config.toml
norm_place = "pre"
init = "trunc"
init_std_up = 0.0277
lr = 0.0145
lr_mult_o = 2.0
schedule = "wsd"
final_lr_fraction = 0.0
steps = 4349
MLP neurons of a small language model. Each row is named by its layer, matrix (down: output weights) and neuron, and shows model dimensions 160-319. Each number is 128 + 24 x the weight over its row's rms, rounded and kept within 0 to 255. Numbers have three digits each. A neuron's up and down rows have the sign that makes its largest values positive.
A block is one neuron, or neurons of one layer that tend to fire together. After each block is what it responds to, as a language model described it from the Wikipedia text at the highest values.

L3.down260:105135080138153121092126139104180179127121148108133129137146133121107109115097115127108169125143128157111118083112127145147128140178161121150110147115146106144112162114180125139093140148146141079168164121090128105152099153110166121152167094140109146094121117139135130168142119144150098121141135134132138109131114148121118137135133149124168129139178096121152099090167088104097138114141139098148163161105091162084084106109156113135115092079120127159158122087159151160172117130137114
Superlative and ranking words. Superlative, ordinal and ranking words right after "the", especially "most" in "one of the most", plus -est endings (longest), first, last, only, more.

L8.down10:113158129079145098149115154184175116170126125180061132145146168160130090142127083115126130158106116122100148177124138078105127106116126125127106139160119160098172143119158144160114130149161122122133154101101115118135121146119153134114164114117154104087175157123172128169114143125139109119133119133092125123098127141133117135135130190115156081113129105126163128123136141172134116164118111186167137144116152157162111171125127090155132143138111120149087133123087110128131138108116153
L8.down16:136171089112110080150108111120115149129112118126129138119152157127137122127100105134142181112112091111142112133107139131143146181153113137151099110139130091126117145135186128113157127099172150145142139148165093107170155132085134120146121134148097144129132123126105137127129161110131127131112153093174148135115139137122099155149114118140081142119139119141184113120128118112143177116132162134126078105158089117119060175093121153148124114148144107127154136122114135139130155114163131
L8.down141:135136136141117163154092154122105146089116131170140125095147123153135108150127115118107161112114105098096136116088105124151132092115136148166110120166165144142131153102125141143076120083152134086110163121102049134139121107095125151106125085106175131156138122129135115144110120118091160124129117129116119133171147120104121101142154132143138113137121116123094083104151120117145137144118109101121138114095165122168092107175115153137096142174133131163113100137180126143076134114141120
L8.down252:117096141125138129115150109127171102117123100091097127111176156142147109144133130125132132111131119139063147163134128156142115116148071191155145087154148100116129136107120141126126167166112099118117123101136119148125110076160160169106127113135160156139137152141138114143114116118168155168114097145119128160153154115096170178128176146126079138131105088140124088184148131128120094094147128140131157121093115107123072127095117126166141137113078112105146112152127156091164136135125138
L8.down531:120141136148125113181071120123156125138102154119109119166116122145104102146127124135161161121108134129090103115119104143116135106169148104146123169103112153147162127106150069143180108106107124155145108102145124159117105119135092150146176187152157126114142134142099130123140089142108154166148131126118156100104135105174121094150127084152136078113130120136127112111144103112113135118142119091183158156116099166127092127120134112097131110146102118098117094110133110150142114113097082
L8.down627:141103091144141119108112144121136165109078091125069106113113120117117143161139146082120127166102155100098185125094120150074147104105164132119103129120131148168128137133120121131141125122148125115161120141165141130089107128127109130107163108155156187133104113135124168122083122124094136130123128099152110141150103098109178153164115150069134128166177153168189136128169164084123169119136134128115115130094144112152091157140063105103134088144173126162149107147121165150144104133141120
L8.down708:126149083153140153114110135133184125143094173155110103150118136119132110136110151119162103146162109126120123156142099162116130151131143121130129119159142143150125146082115110142127097157120130115099113154101142159102100127140155122083093142144117170094139130114133116175134126106150128157134127124146074164096125102112107125117158113124157175167140100135150133079164153152124161125121140089154145143115042089118127175140148145139134125096108096101100139137132115120143107125104092
L8.down741:129153129133116137105106156108124146132161143138133088101130085115086121138122109108104126101134126100106127090124139113102158109117145160125102104117135135131132157133172135064136115098133167149123115101089115151101128138137125176112127118128120095074161132105091130159111106129084151116102095072134154149204129165152103097133187131069127130133148137178130091110104125133113149131126098137142150169137133138135128107102091097147170151138143133093145140125121144143119129133121134
Parenthetical-opening commas. Commas opening an inserted phrase or clause right after a conjunction or verb, as in "and, in fact," "that, should," "which, like"; sometimes not, such.

L5.down25:142109104134119115111132169151136134131119116082119137115129118102139124116129120135154101125152114108091120124139179093117085135123141131119162187169105136121097119112177123085175130173111140137101141141180084114108127120088119118100141122120126121166170101106102124100114122145090115143129124161128101135172149138143193127109124118104133097183119119155204132080105165129159129150096111154128101143131200129100145127113143160144113146168127124120093087082152116112163133075139143
L5.down121:132182156092105136087160155136154083127150167106119119149136146138121133130085172153128118151129134129103110142117093134132145122089120107114124162167104168153146127122124193079135144118148099136132166148095119135152124090101080144086144136142150111118140123156123139123132124130112087177124079075156142130138106094113124101108130130107101104078103161132111089125097138084137102125139146107150091124152065139185147163127149103153122163113135075113171137117137101161146112096128116
L5.down242:128158149119128117140097109145109127141139104140119200144129131151098082102129149170100124174128116129156114109134181091133109143136083109114132140095106144123129142123108157222139113132158118145127153113131110141180157127116105121149129131111103133177164129132102156099147123133140124096121126132138166159142124146113124098115123117111096118122163150168122117162132127108128100081130134132158128158170131108117131120104137074157117138127141129141079154155110143151089114117120137
L5.down309:104096142106141174137120127142111115133126135109138127117096108109160168136111149130125130124104077123115116156120110103136143141151156153107101152114121129100138164116081151143155136111162154102101156098107098119142106133137108136107139143151136133119105162169127134097126173157114109046154170137170125108152118120123159106087115119128122106139122158148131136138140120138140089156113148113092103137143132129117110135169118105161129126117090174131130170154069125152126164139119131
L5.down363:115097107154159125137109150115128096097128122137118129167136124121114150147041139110112148167127128108108121108110134113131105116079098116118158128127119134131148091134112113162128161129146142115094146134116135115184096110128144128146158133150129124134156170116121085131151100082090119148122087092111127095149100146102135124144167155132119183105187133149146142127132146141105094132074109134163129108110096132078141138138179125117074117138132120157137123122110091155150102130120201
L5.down405:131162138087147141135125146143116128150144156133142128133153136089135153100122139119150106137124131085127144147156153107167151094148168143120142115111129136095186100113155127120152146135126116073134130112161136120103106179145152144122105113088116122102094083135142132124147129124113156131103131154129104159074093124118158080113129162134143127119074142108098136129122107138132130089149117156141135120142089125109126101144116109161102151068129101126123106107138096140119164115152130
L5.down449:116142111129105161098116102144108135113118101146134123132107180135092173111102118145139152118090170139119148100118142143130175132165142160095074069141100143114140153163107082091102114121150127101168165104092126139120122136107118158167134139099123149173081168151148149156134115158156114122132087179108106114167119097143118104167139176114135107136198109120094100125113140119104107143161182153153159132147147156130140154137117144138139130116107126139133154134114069156168117154137127
L5.down826:110094135088123131126119141157152089147096150162115083114147109144130093121150163157140107152119106116151125117107155096135110122096104113128077130157112111135107086120135158116098129128145147122129146076164123147168128109161093128136123127120126113120132132104166177136154104151138166164113113093126161176149159099124168097121161132116089142118072089121147128112189116101120145066128132163123145084124105142097156122142130192141126166123147120137107148082140123144137100123145140
Table separator hyphens. Middle hyphens inside markdown table divider rows like |---|, plus mid-word pieces such as test-imo-ny, leg-enda-ry, by-election.

L3.down801:120173096106136152098116138151120093119123086092097120168139129123122140154092152095131109149093127179145137157099110159082128123102148161135158127080119156107161126162109119123127135116120107149129120125151121130108131123123137124121113143150138171106139125134120108143148127129134115118087112126099139150140164141145185139093156160111100116137167147078112127129122153097163131138140152186129131132118146127150068143119091121113107123117119127088139164174135099135172132125133126
Punctuation after "and". Commas, slashes and open parentheses splitting a phrase, especially right after "and", as in "and/or" and "and, in fact", plus list and header commas.

L5.down24:151157122119159144133066153136143127090155136143111076118104150149126165119108148146169148143140114152106125119123119123173116100125108134148107147123110131165114166136155112103088119128112145132085157127125132105175109108156161097111156185158161107138155105126128138168093150178124113114146139115118124116110135103160130137134085165108103101134105153117129164121123151131121156093150120089131098127148135113108171106105146094128166135101157115155132107082132114109152118113131141
L5.down250:142076102094171103122087134138126126141159107102177117163123128147121091146151132109137142160097133130135179114145129145152116098130161112109186126171101078161169132103129143095071144139162122139088125125173141097107151108108138127108125170112098132131129141110153091095121081110139134140112095131159131140150133146114171140126162119117089110157105113157140094200128126117116124148129118138162103156129120108089110133144135148153147111128118108147098084152110164159132103126096147
L5.down314:141140100108133171122128163121115124143143152118110106095095101139061140147105168093137120080130121137125119147128127127131147132138119116136132129099113145115124126070179155152139166137110105124126159142118114138129145114138139153112148135096131146176208109123134175138110121141188164138075100129124132139162133148143109143166149132102167139138135118144120073185134111134153194165156152071102125113088133095108112130093154060082118107120147126142102131109143100119109168088101126
L5.down453:098097121155086124126136145154115139114099117138108140095111109147107171151158121112161195128092134133112146103147153129126101156144173149138141081101138127135088137096099130144148152100150108119167088116149148135135150142172102127086126129102116130162136132128114113147134134122154107116109162089163138105157089129102149105128157123118106115149145105136146148156105142149127128087085155092129133131119145130144128150157169122104123073096135112108131196174164110120131101122091103
L5.down585:139169121108100110114131156164154140092119162126093144106149114098140137079135139123116113115081083138152180138143099147130166131128142114084158095127088100111127093144089121114098156123100120106147137098141151138104127150145123113097104098098156075157098135130121130164148149115113133143108071141125134118119100135102125124128141117107119155109125148140157111088104126131138178163165104164154155121149116137108138109096130116113153118134102107127135139129119150148116092129133137
L5.down636:128154123122154134158103093140135140156104150118167144158081097142133155148092150146153139155107127123138139167112127144094089119182132119115143120162107141108104089152118134150144081158122103117123139124099170148152138142106099108189185123140128147117118155138112111130117116134128145110097101138148148108104084156097162117155111099139130130167152108138174129163118144156188114146094182114132151126126155145169140137125131132118117161135152162124122093122145123099118115119114124
L5.down787:076126099137197153125137155145122155130155148128131127128157165098173189115132123090143164114087126137127093093153122137123128132112153144141143148157135133157124135131177120100148133129078138130138140155109098127125123135126116104119163151152097107081131158131089153128108162075097117142109149112119166139140125129109100125126087122130105086120114118139148121162082108095152118116100129123148144130142122134087123135112118139143135079112139148146100129155113158103124116116149141
L5.down800:121143134130105110087155164150108170116135116166147096159129108148097130111081128167135156160144143102116070094129150107145123126181135145160136088141108130135165135112110136152145155144141125099107168146116103151103133136112099122107088156158158123129146172159132155125158123087146133090129141128116152153100121143098113196148118101150165099154102145096116098091113127135095124130115123112138128143154087139136126111113097126120112094100147136096078137125125185110111112126117100
Table separator dashes. Hyphens inside markdown table separator rows (|---|---|---) after header rows, mostly election tables, and colons in track times such as 4:52.

L3.down362:200130119151132128119130133139122121107153103108096110084133117120157148143105145072157158107120141153127116107115097118129114138136134142131166114155189137189125085127154076106125116153101119133093147145139162108152137134147120140135124132151135130150143143127129125105156123163100096118148148147139085128154130171105091171151097127137117116142141136107142112136153135123120164158062121118161111140122098149158139109152126153147130103102140136131111123126115130146114127079160149
Mid-word pieces, table dashes. Middle pieces of words split into fragments, such as ona in coronation, eg in illegal, ibr in libretto, plus dashes in markdown table separator rows.

L8.down22:163119088083104145146092090135085131117139129114127149126138149132144201118152140126107117151085123114126133124112148170120165170094147115141164112110100115113118128165149132155096135120097101138110151110149146139140136104116142154090150133126176161151107145115110143156139104163134134110120082134148146144128162167180104128133139154096098142163140129153128096156156106160161133158100166126159069172052148103127095121117106115156127143087174100130108140147101066144125105116117125
L8.down84:126127108138119180136149102156110168124105088103103133132124119122124138141144152122112114157099094151099131131093140135114101134124126144157190090136161137096137123125064113106100104122164170103108150134117170122105113112141109122120121125150120163181124087095105098057114134136100125140190108124107120122144142154096200103140121139141097138140115120113135139159133142152141119125106139137107081138138134141108099114105101111162108117131112092177152111144130125099090090147105151
L8.down145:095130084116113165132110134147158124107135140143132127112144094131129082181122060121136132134163103153104168110150133130130109155125098143146119125144123162109111132156139140087168154115102127122141101109087106107145113094117151137130119143159184110129138119080137183140108142087104141146101132119122140135074114169103145163158076128145144124191103099120091101094108109114122122153075114141098127106077151082129107151125138114138114117129150159089091115106139149130127103117136129
L8.down189:160156120133112100119114168149122131122114104096135100108135122095133139124152119122116140104142182124163129111088117172156100148151197165144134153078127111129135126125129063132109101107132121102108111136134112108112145104099170099125149169097142127098161120130148114123160154104167118152147155112084151114131110140095107105105133105147139102100115121113128078159139097134099078128104125145094159161106150123168120109157137110149116134163130149101146108163146117082163143139153127
L8.down192:132155134126136105147143095151132120148139132120152169127184195148141079152096100186101143169161137092102130110154143097176144129175106125135124172114164183150129127120114104108111133116117112146117135119137125104109080127099121110136125136149133144122109184104138111148143109139143157159121132150147153134166117163129193068066123079131104118117111112171120110131119067131140164136156191141120155093138132095135125126130112140132115142130121104081121128141170125129148178126167090
L8.down337:124183118136132149111087136144123125154102115111108111107156130122134143149204133124137132125162127152105138133164171151116154142120152146109153197178123129178120145124141167146133095136065139117126089100122179135130148134105116094126129114113128068147103096131092141139144112110133137140143114139104123174093141136121179141121082102102160093134171093105118158121153148130118115131103108080104090117132159135107113149122080117111147099087148108142148186121116140137115090120139134
L8.down383:154166151128122152102147102089090132105105142145122092139137153124135119145139171100150151097142126128102138117124157166151147147132138155167117144109131100148172127103126108124140121115081125135122159114123157107153124113114117153133146080077122110124138138115146139098121122111113088130096129116102115125136106119123167143109149111117122135134104132133126128160114123080065135110126132106088184145115151100080149122164099121140142125142152152066146140090149152126131120103102120
L8.down757:146109115182122144088124096125094104140062076145133143123167118104112140106120095142147170149095097109127122138137070145144161110148112111152141091148103148128136156052121131112092199120137148075155115176123161114167122108121130123082099147111144119127128101163167118112176143122080119122117171153118111118167100117109131119137163147131111135122136141112096171127139150131171159141138114082138128139157127108110181171086156155121147129142097119114155116112156118118146135137099105
Table separator hyphens. Fires on the dashes in Markdown table header separator rows like |---|---|, just after the first cell's dashes; weakly on scattered mid-word tokens elsewhere.

L5.down2:119104161153174123151158113131102148139141141154131150118096117122130101165124120142144098124074101118106097098157117147115123111120159121121100059131103118105121117154127126089100137155110118094081152124101181107122141109170196066121114138106106119123082124103159160144158116175110105115137159183127130142098098111100133107119126146131116124112090114125117170071134181141142106149125126122102146091133108078129131106160139133127107125120120133159106121122151098134181106087112136
L5.down9:174126129108093123097165123128166156118090137145129109092108151153142112097108193149132077113159142116104114209130126124145092120149124141120155209071081120122116112130140091126130158090106166154127131126150090117127113130100115121124123130138180102139124116112089150151103161123117125143117136148123122125099143102161117119111162090130137142122153111109124152112139117081098135116124168129139111172140130109098085178159093125127145123106125111087126151158143157141117110121137105
L5.down48:130124107109095145135132122130138105136108090140126109070149123069142174120167143125128134125145153128121131099179147113124110127131097058118151154189133134138129124130128150122137152153124150121145129132146121149167133177133098110148139111104131123122119109126127140109100146108139128141154128118106078100183142116121116132100145154125167138132154117145128148125125155112089114116137124077098113162127114095142121147158126101120143147119149122125128160087126102092118140143121136
L5.down192:132118109138103156127138156147126185136122112167159094119127172102117101152116130141096118103128120103142109131110150123156131135137136114152146113149121142121151099166131143091108130168133123138105092150145150154132116129176118092114134136142116111099150115112119178125131087150103113139140165198110093124152099150135100079125080166141174166158152152130104113138122150125092181165100097127156103141127099116128130124118108135153126127102147136112104136154124087092093137144118178
L5.down356:115124110135119085114105138137115072104137131120101109088133112141132106140156083135169150115098139129158101123138111123102112184153104127111121187130116137154118162073168098159146137112130152118151092117133143159134125139136106107152160121097058089104125120086150139154164148117114123092124152148088138109111104132154125144148121104126112132174137096155152132148142115101088110138099091097140149132116142157152138160138165162121148145146171105113129158094115112137168116113121120
L5.down513:130117118149129133108085133142139148112131123137138174126144134115099160105117095119106157106098116132151122136165110128135138154159099124127081150115106118109150136114111146149101147206123119152081144155099091144144172139151147151153114168164132124124141133093145148111142135120126094124130170126083159107131120132101138114153115138116080152145161130107119116151142119159169075100121143165122144124159096102113132128148140096163146149123140122168124143131130144134180099127119110
L5.down578:141164103138128106168180112110159140134164086140115135123099163119166138126147152146157141107114155124144142122106121101148105121118176118127147145118156108123138129092130113152139167128134108152101077152144182095157150123156126167103135131129094127144082126138108159161132112127152146118138089097110107073118118126122137135113176136123099101173083158136132122170106112114123160102041134110143094126111149122144113133107145151105135188130098130118150175115127154113126145110134148
L5.down783:127147135149118153143155175148098164100172145167127151150122164131111116127141145139119128143143102122112125092092088129154095127085136092129138137161163127126096124103157110138121148151154098138098089129147135145180144142121137136185116097153100140121148155147111099133092166145137177133086130161097156125125125133109150136151131113137135086173134116144137117151146139116133134088092106097158097110119120133085128121158147127091127155089144149126127167133128158127133098111105120
After person names. Commas, "of", "and", semicolons or "born" right after a person's surname, in reviews, credit lists and bios: "Jeffries of", "Davis,", "Watson and".

L8.down0:176120114149123138105122112152121153098102161140137069132142133106155113149113128129115183158147099108159123173149152149123149108134131147126128140127173150111155139085134090138134120135109095134150154149160149126144138146119091121105136116129106142179116139157122084103124123087140153120147076133095138142137133125134125120118060129171083125174124141124111130106150174161132133110135137125108108156151099114141130117119120137146125117129149141153114137106102130169108146082098156
L8.down33:115129142148126165143109159125174094110137133106130135135149109144129112122122137106119114140147134112153144103099137155139127082169148145155122094108150064157159125136130148139114153095090156145182110146119108193137116134098151140132137150119142117111134125093129139114168129151080112096100114124106123121117136099116126116087127127120099094117145105120140148097130173130096116078147124132182084135121087137153103139087134118135114115155131166146181086155108147130119125090145157
L8.down184:117139119168083119143130171094192172153136141152108131118121119109087120117119145125126139132103155146150166120201125114141123095110111158175144166132107138125131130095116110174123112146115119134108118140103118165083166087142143133071103160152141160086133118140138112163131140125111149117124138140185089122079084157106151107099079177114102141091095115147098128116117156124103123143187182151163111144159155096098138172125110128156122139102130120129143126147149162158124131095168122
L8.down235:114128151153155109107134176146095138149095153102169140133141121134100103160107134152138172150128106096085157116110138094150180111135167080081141041097148118152157133172152136126123153134129112136144133123114155148095127105124098060125105086159115146115140107109150122125101093101103150119159154142112147118132127074118105107085105149141121128149149122149138127155102113133126155097098108161123115086118131133071099131139162108124140123133134118123132119116117139138154099116136117
L8.down304:139122090136157133128147180149104152107137080173137101116167100159129125155142083132089151113152134100101046128091105074134114095135087099139083114146134112144111164112156143147108132154170113115163100109161110107087133170131112129178118141150130101110153144165145116126155172118127147173127102128144144163141146108152137143107128153145088106153141126115141119108109107097174123162105143115118161099121083139108135124121138112116092119122120118132113131112145107139174143116166156
L8.down359:107098122121159080102075149177099162150155126145103130112109087127110149140149148118134101136076111132131133093149114141146143136140153146164143123148124079139148126148145187132135155170129101150166099096136121120155109125140102107082077114131122151093105177150129112106094131112140169142117122119144120166114129150128081136118094154125101164149130111093125143129149140157148150128098109110116118129117095139112144131128108098149142133139127131115099162128128145133105088147092174
L8.down560:134115138091135171109131147145147119135130108133120131123148115122140108144113119108104117151107159154162130116128190102112137122130151118154125125156144108120150161169122119141102074144146161128172110112160187126169092117134134159127134104155121147148118117136125132157164119142169136159112096108133105113080102094129144087125134149075120126140099106146123134103121157097145125173192116177157144103107134148145134145097103089142171153127106185150142130124092072158104133087137125
L8.down587:139107135178151122131142084126138119144110130121152110116129092148114089157105117123101166123147143171030086125088122152131155144146106130135068172141143135113163126145114158147153107147134112088105165144124149179163136111118090137179137130111105158132079161136130136130152167128090145179152180132199134115142124126110125130125138104071114080126162099120158126151139166119138111092150162089090146143103105106120154136103094147114108101099123101120138111122157164113132126147144156
Mid-sequence list separators. Tokens inside repetitive structures that come right before a hyphen: line breaks before "- " list items, pipes in |---| table rules, and ISBN digit groups.

L3.down307:154138127138141159123141142152145091126152103121149103102130109117141127130133140115112124150082121120145134148136157154116139122093116149147120120137126123128129164099123161147135109126105129132093170129145123124175136093123141121133104147117176160106154126146151092117156125107172108120098109119133132103106165120132130131104157119097070140149121120119088151167162139153163104114119137173139138117084131105127104107122115078090160043120148095116101130135132120144124109150095124
Table separator pipes. Pipes inside markdown table divider rows after dashes (|---|---|); more weakly, line breaks in lists and word pieces after hyphens (twenty-three, good-hearted).

L5.down146:142147088162130113079145129113120106132109187129143136147119121158134140140189053151142128129107111123152116121138142125148115075126178149126111077129121135179132137112105104133142122154133137143094154098164129156102121096104161169130124118124114126127129096135124098155121150132120164127109130141130135132138157090137115110111114163140138122133134155099124116129117151162124129145166119144160131164124167132098144104106134129109179097144127152119112109089110152095141119070098157
L5.down279:127103144178085128113088219111183131132135157110114136121125129100095119128094149142148136191085147057173078136116094125146097135159130130154128092136150112141118166136135116091123126089139122072143112114126114098121119122165152124110143143111113139172150148124117151131177134145133100124098150104132166107147121153123105152094112147104130156107116135090141116119097117151106115094128131107135112119146107175091099150156101083085156103120092152133146125129145143163122111168162112
L5.down364:086142135113109130161103087112095103127132103121104152153079106136133161155125076132125111131126144126106107145085152185127143122144139160169148155112129171155131125128121120118107129136123123146105130123124129125126129128106098158085117177082101082132149191113110103108119127143112120101121103099093123097105159141127138124161138132125136119128148149130160149098098133126126122127119160129087113169079147149114130148136148112096107123152098086095131130111055086138110145102077169
L5.down446:137126115143099125112147146130154171086119147125149128111131140138135124092091141120140124125109188122149100173129101161176110141097111128112147108134159122065150144170106168135116117115153121129148123091197089134156096133119112113107146100150135165166149119131147153171113164101164151149143095045132129127146125154121117180143132115086127112102173109104102109158144110121115149156115118119111165065139129104120136125118140176094131115094144116129080131117155115142138154132115112
L5.down458:111151094145129161154098177093197092124103080142097121111168114119100154112111131138089142164106129162126099125132116151153115174123157105094136111135083157125099110167119115171102127091102124100127167138101134135126133129143159132148146122144115144126113135151124131141172108152154175152094145068107185150172147143121116108120171135165117126141178141126125136125122147160133123137166109135125166101131116116071129162080114080168154120111105138118121091135170083154122118128108107
L5.down582:110134100130086131088154161120160140168144145123101136144106104140154092132089128093087141175105090131134139156118126152112128132150141143163145119116096129116148145127096156125117174143168111119120135130160087089094136136150097126107130135129078118093144115130135132170134120132142159113114145095169158132114105099101119076122127137124114136151178127155106117132111124138123110104165121162134121083141090132154116130063128156144128117145117106151104069119113146113143127131154144
L5.down654:165146145125155102142154137146163087156118173138105146120150149100130156160074150168126107149095071115104120122143124083098113134145146121129095101151130126073137188120136156169075169137168130142166161108108144180129125102100186131157127075128152116154087123147089135130135143146138163148113129112094158162132166129146158116122146132154136133121171128132139103128158140148140155108112131081150151137138099127123110109126096132143109176115171175148122117113166112141128158120095111
L5.down759:139160135169125104136134164127117119161141088132147110154093114121207116183063142108099141134112125130109129172114140121130116126158142130154133151138135138112131135108134082125076156093108101100186139085159126165104123149097137137131111134128075104112110115129130125144116098139147129150094125141184124081143152144166098125118152157161130120141200124125081136147108108126117130102161136133088096159146137124103125136160173100155144112131142114130149120159138148126101103098150144
Degree and intensifier tokens. Words that grade or join descriptive words, such as "most" in "one of the most", adverb endings like emotion-ally and extrem-ely, plus "more", "too", and "and".